{
  "vocab_size": 16384,
  "norm_place": "pre",
  "norm_eps": 1e-06,
  "bias": "none",
  "init_std_o": 0.00526,
  "optimizer": "laprop",
  "weight_decay": 0.16,
  "dataset": "wikipedia_en"
}
MLP neurons of a small language model. Each row is named by its layer, matrix (up: input weights) and neuron, and shows model dimensions 0-127. Each number is 500 + 40 x the weight over its row's rms, rounded and kept within 0 to 999. Numbers have three digits each.
After each neuron's rows, "fires in" lists the words (lower case) most often at its 100 highest values on Wikipedia text that the model never trained on. A number after a token or word is its count.

L4.up239:533473520499502511472524444497494562527506485536527487518485470557435443448427484504492520483513511518487463538493447558462546554487498513495504569508489492506482538496553460538467542524579479488511537526445490534504529496488381488470505585556589466515537465545491553524468511534519492540520516601494547463571583523579517456439484428407481508498501570459545500486514409571465516494426
fires in: "as" 94

L4.up549:525523497526452538441482453470480532479495479526463487474457536485530494539486498493572462506493517484506513458520445477543555457504556506490570464475509502496485534495501493536530609582600598501473526526509553497491490510434512480496565522495461480447488526477525423450529543579483539549495475606599500498455438564583487511508491523484490531505510503472486529466522622485493462515473
fires in: "it" 40, "they" 7, "cache" 5, "who" 4, "located" 4

L4.up267:537484474448552521565481445531471521506488566476593483476530417532519498455507488507443462546490469509545455524490482510483503561508553498500489517492499485583493537498482531525521452523496496557557492471553465507480403481523469464571530478523583529498512460494503551423493463567548570492491502537524426488535457496550415495559558454454460502562525578465500548568554516524429518545499
fires in: "addition" 18, "if" 16, "when" 14, "as" 12, "which" 8, "that" 4

L7.up573:471547480487569500529434508443549567498520478542481533538475482482440536448475507499478469478514500511459472508491491477500523525490519566470493445473513565505485533522516538466475530580506575481502543532495525483449492534506434600496416508553524493470498475546524530511545542526471521503488533473563441478547533550578428438512523526477594501498525449540511532561541486555496531452459
fires in: "it" 35, "that" 9, "there" 7, "date" 4, "a" 4

L2.up354:500492446513462479479471483519469491522492547536547450490475475502520454474497503508504490522482496470456503500582483441472465536514522497535479610558546539456503507505459592475510510476516500555467445481483508538470529485569435449483437485493532558494499482528515568546514532468471394521510513511527481583519505527491545501470504496491578492507495600477537573535490533520493541587473
fires in: "this" 34, "well" 11, "same" 10, "by" 6, "such" 4

L4.up449:538532551484497503419499441510523460540495505553483478440397481442529472535589507496551475554547442499566521429532495493505473456492537446448490513490504491535474553465494482456414507510415540458473406552557546498513521446571496534548442504518493464534457515531576533564494538518481473471532588475502484519475517506485565545560476528540481506564503501445518515419575504553461503471561
fires in: "to" 31, "will" 20, "would" 14, "may" 7, "soon" 5, "also" 4

L4.up493:526444507453443560508558483510486501439460547513596439467499510540465513513523504472417535440482521568561504573513439492443504502487481551496483543587505516522512442527512448449511527550526529557493465516448546499439460539539559505540467471507519510488520494475497540512424512451507481505508446602427505560548469456450426522480587478470482484537456481434543483530446490589517511483448
fires in: "as" 66, "1998" 5, "2010" 4

L2.up313:541469443392487473512519468481501481542553482529496499541521544494494524480473503541502479566489467555502540495473463488520476428499482534480501618508555466497481497474491520445475486490510441528458484573458472505502529510474601629495501468517501458496449506525469552489438502470483502438527416513493468555505443492518552500523555491538488475503498512507541500540515482548465582483502
fires in: "early" 19, "new" 16, "that" 10, "list" 9, "last" 4

L2.up79:514549500472481482504464507516527507572537497562509544450510459511439631474466497496503484547536504487510523535561470507538413462538501515535477523540475454570416550418570484535519488480479491554478488535521517463518481509459560494541512543526463628510502469514489436540462540587348448477456509514491487445498534471487506511464475509488530516505532488495528537516494468447476431446464
fires in: "and" 32, "of" 9, "al" 7, "when" 6, "based" 4

L4.up137:495512493494492468467523465476543547470461539455528545489483520507494566513479504473480490510526547537585556479528479464487498442530559503566441475569505496516522568454481516571538558458524525468508548485443422529529482544455458465449494474577546519592479549506499500510542485409500468490528547577468486525533517455488461402545499489437530501501493443505430459461521513551515449492493
fires in: "a" 45, "part" 17, "microbiologist" 4

L4.up486:539526451488450530455444470491431553474479510511565485503509477511491431564511499505528525511467505547536473598448501597524523552496479528555476467527499468540443522469432571427550438486532525541440532486540633520479487513542527480448480531487547537550544487506450433455493512494503424536508499542528532545515491484522497573541520487472497490419516527474511568484568445488500526545508
fires in: "and" 34, "round" 5, "hard" 5, "half" 5, "best" 4

L2.up5:524456513473533463508554507519540540455500563449554487457507538510553495527599508519489474485514487484489518555488484474531488534473572408504488549600514500491517478522548521546449575477511514600493535549515519524396477467511621491498476514487464512543530444500488540534489569602546468514480414463450441399523463425424456486477531536476582462464491502510525509517540458471538528497457
fires in: "new" 35, "and" 10, "eventually" 4, "it" 4, "then" 4

L7.up38:461440461499507516496523493509556480541577437426579501508490513558490505476564493483559517492490428530484546558472450458482412487467468484476525492487458508476534517405540476546473531488487585485486486471591470490500536494516463411521516543478463504449482497506448461439466459517490460457536471426433412535489546518467523566497542532475480440485446440479459453468493462506563568512541
fires in: "when" 25, "while" 17, "and" 16, "or" 15, "although" 5

L2.up243:516498499387522451478516552488532516547548501546526494470466491491450505508495524467478494534489503461497512503544516553422498507508484493553495424512451566608447511446567513498522443472504531512481545502548565419432433506423492486522494563551497555507529551531590511543498529606493488522398447500526487497491488511471447566479463483432526542443477505461460516491484499447494453538447
fires in: "when" 29, "and" 15, "or" 10, "if" 7, "every" 5, "born" 5

L4.up29:455436399522517528522500486481550492451460606482467448522459557522473522518574491463479477516530526372582533494541467523498546459490523449450500531478480520464491395516482503478542515541475558502459477532558528543452450457448488491580506506503500569498475497473495497495455549493521474525460492584530411553455510540477574464601533473525472524463537508510452453540598492482559475486553
fires in: "he" 59, "she" 29, "they" 5

L7.up498:543491454514524499539513487527500553543491545571516499514448521472580435473632495520492474461470526487481503461475501459583458473482449463503462562520533530531397479537515510465529476549480447429508531479520530530491435525496527471462437510507560486489509577470531564514564455580525482424509522505531478523563497438474494508484536501466390436425484451539476539496511483553528466460478
fires in: "can" 28, "may" 21, "will" 11, "now" 6

L4.up168:487421483545509539547480523462500475507486530494523533488531519512484481511483510478506401586496446505509488487471584488420482526479446420546478502532517499466519573478482524468539466548497458434476478495477524513527570462531463556620519464533481524468518491505532534563480534415599549504484472615518467487520477570409531513532506504469455520442493564501448504530508503534483520462509
fires in: "which" 66, "that" 25, "there" 4

L2.up212:477432554532577466503557530505573504448491501516536515437528524514495435432500492506481481459546514480506464447514481493450477506447613506510417467503491471509489429449620470500449523524475509424519517432558527446489499480539479433470484518542450475489499576497556538533485525496495467533441558501503460516501492470491456581501529485455507435438466477507508533459485470471458432445456
fires in: "by" 33, "of" 12, "length" 9, "well" 7, "career" 6, "had" 4

L2.up654:538511493437513443468428541519493531555604502536528482513484469538504491486549528502511494551513484421549524589526431486525436520513468449490527521518519554516474552413486554493510526506499536544445534544531522504461499510472557410547510496519552548558505431492559561516447493559533468502419453514504453463522457523461569594488496532481577466470485593458491518504528534530483455534510
fires in: "and" 53, "my" 7, "becoming" 7

L4.up476:493494458499515551446505444468487521512481503460483479514459649489487509467537496513502522445495511482551527502513455523424478497504528440537428523525473489515464533483538417510525476497516478493499529501503523537475486483477508551620481522600519555427562483523556500448483522532493477514552506657538448508566534490539536493548521492513525515505527491566454497495597432528539517462488
fires in: "which" 25, "a" 23, "they" 12, "there" 5, "s" 4, "2009" 4

L2.up531:493560501445526515519561505510489483412456488622516477492468411463529449509522504502488521482490490577468478540547478465455504462473503485556424475595486527442400518516487508569476468499500540510509525408449506600496443498512386501486442500474436525521510589488473485472478500481486410527474427502491468387459518477489464447463515499494500527522472482520486476531525459531439502472498
fires in: "by" 59, "other" 17

L4.up320:455462619444485470507553494511538504416531486452594478548476453559520492475491509524463527526491515526474511560560515534522491538482507480482497513532490507469541511487524506456456451441622464515578519482504456462482466480522496490556511569526519475479521480462436557556486526514530504511532451572460559468584466459406442473486522470551463482560514485544418541463490529545486476400469
fires in: "one" 24, "of" 23, "all" 20, "each" 9, "third" 7

L7.up551:457578448459478509581511492458492538555516436506530470487525543510496528492486500522450516501496509513548478519485513528519563463499509523504540501440505505522478512523443490485542525563494533542556516486541490501487392458443482629400453527471502518493535543568529496499441515486504529448468489478411522442555555488518518503504450469484567490433468421541499563512447517547519415567577
fires in: "as" 59

L2.up632:446527512512542470516520539518499506489543472485496498474511527458522434511491501516481469567508536434499437480547540508532459486500547506520435527438478506499594487430425417417526527539530577448465517568581487498433473531591439383498456490518627387503496496563530510537483444511467488521475472507534519523529527575521544440478518479476378462461509452509537487475509561522497543525585
fires in: "an" 95

L4.up1:494511511492473493485509526492520509466506576371551492519471524532494470527501509517599459566480508471493590535546469554472503556452502525503494484488497481425500547487506454467460494468502484540579489492495494551495500555413511436484501553508493514536486496485560477501521578548491480451433529484454423521541438507481512480559517498529448523483507515475465425505477569498493501428468
fires in: "a" 55, "and" 9, "of" 6, "all" 6, "they" 5

L4.up162:498505486529461521487499498478506542493545555515422524477534481534534429482466520492409594472483502530532480545477456616499502537483501495470473522508485531443473486489489505488538450476556436492446534483486549477421502465489499476475541552515523495529514525468415529479448545510472475561528436559519437503582445472460490497513419501489517540495519504512451512494537394523488488437479
fires in: "two" 32, "three" 23, "four" 14, "five" 14

L4.up144:507554516463525478459472506477498430525516432453530503466422496507511417469495519502521466546548513461446564407580467473509465572453473430482535568507481467463501570557469469481476558523490489445454503478498450367477593462500513494464489569560420479527526472550559454538481524503505535452526459485444496487475484460463550548455531474520423519560524563481481477457538486454512505479525
fires in: "can" 36, "may" 29, "will" 16, "should" 5

L4.up738:412548458527524501615447584490497531520524485491532516501552439548519419500474501494434409512500529488538432557433490542511465651410455470558491451538511503503460502506487574535486431446531450522498518497482459549537520564503517437493493531481530542545557479522514492448514523496501556513448506498459469568517587540500470516471478483475515461445523439476542501520501494467445475500491
fires in: "on" 18, "production" 12, "change" 6, "check" 6, "use" 5, "hearing" 5

L4.up465:492410511499558435520479465453506534536532523537457465481532504446509479473504494500466463502517547469514479472517499474503549471513517480504590476512463514525497503491453542512497484466489483526496509510480529456485450440569491585471473494603510497513433452522488509491449408573515510440485617534529496508491511498531583480493532409459534480538534534604520508543618507486518488581521
fires in: "and" 24, "which" 7, "on" 6, "department" 6, "cache" 5, "he" 4

L4.up73:501481494495477472550529508500510531472541547534500470461506446519543475441402505535472525500520485545502475507538488526438502531461508489494532496525487506556525505507547520462511542458613482509510490533442523485480393377545556540464548585481521466489524496508494488488544430617520573601516600521551525471518491482462546478447474442492507492530522507574549527487559457500444494510477
fires in: "which" 35, "addition" 9, "these" 7, "two" 6, "history" 6, "both" 5

L7.up221:470564475481497520568498535438518518526552523516475498469471461487510495459504481494535420567475551500550494492510453478405444498453467556522497499419544451476520540467469470532495485584553500462523533469507469463527480557599485538582457495527660439443558497456535439442449445487533509531491514533511536526493582486551462559503607511467465518529479508505462527460476442467483487531500
fires in: "there" 20, "it" 20, "that" 13

L2.up732:544501459565524499471495446494524459529433529567564491563527482525463454472505481508498457566498477461477497435574447465457484548472527474409405621609480515510438547543548508465481503446495461589510500528547529511526548487566513644526474542500534480496489439521508502478512508532435479467499416497534503466548513503488477497504452532527498563529499581453413480476527466475490437530491
fires in: "first" 75, "that" 11, "so" 6

L7.up458:580535516439495502591505503524513565504500488459517499500526545457488499448520496478523508551506412498469464493498484539566549450502481423497446445466502555493534509527374457459424453575509468497511506475486508486496503558496415525480473447508477516491483553500449497452535468462522482481497493515531533531597476492526434507537621519482517485536483453501448483475485527472456483493454
fires in: "as" 47, "how" 5

L4.up56:500506482568515494546519472490474558508471556469512500552508459629506555461479496476489501510472525558528486583484541482519517467575500521455485469517491477492534483492507464515491538467595554538554562525496510533503475533459510507515536458517485542460471470476516454544546423446508493627416539509563536461494499517512462435492539459436501559552505459494506488542455533513508484562486
fires in: "for" 43, "as" 16, "in" 15

L4.up274:530513520485469564477528542514489504423529490524617470544552503504485443476487494496470503483508553520479509645563487505520493496470419489468531387497481530430514434526472466453473452496500476490510504500527508504502531530481507517607474526504489510436550491452493455450457565474519471531491447539485472479520434472435451508539476503536547470421537512474486536490469461481490508362538
fires in: "on" 21, "squadron" 16, "of" 15, "division" 6, "special" 4

L4.up635:419486505506581486560477500484480539483512545457539515514476468453519512596472484509543479567483504382501535485489475531520502453537601466438509500484533492516499520513532585534432501510485490527475492507577414510496443453558426446446499514510548541464445506550491540466462573504508503441488538511503472471499491554534480518578508475431534551527525535444502464531525578501489471549535
fires in: "to" 42, "would" 20, "member" 7, "not" 6, "must" 5, "can" 4

L4.up346:451493479547494498583485559474539621492534530519542429565551418475455505463506501512504527499527518516460486628501462475453557527490472514524487479524508553480483509524430570508505473507562489476543508524508436504529570488501448531519475450475530518552528572521511526527524465458513443531478539492472534451534535488472521465482443463420519456458494521461545441450508416528488450468551
fires in: "on" 76

L2.up715:562570445541473488567494589556451484488430481543565520542479506591465462460446463466556460445493453506575524494456504495515548522486535494543510508497536476536469510438593456502485480546435506488509549463516538492478486512501500498413484531608463516444485522493472479528484443517490515544527491470563460525519508532438498511512563561512534505458524375469491525470545456450496513487513
fires in: "who" 19, "will" 14, "having" 8, "can" 8, "we" 8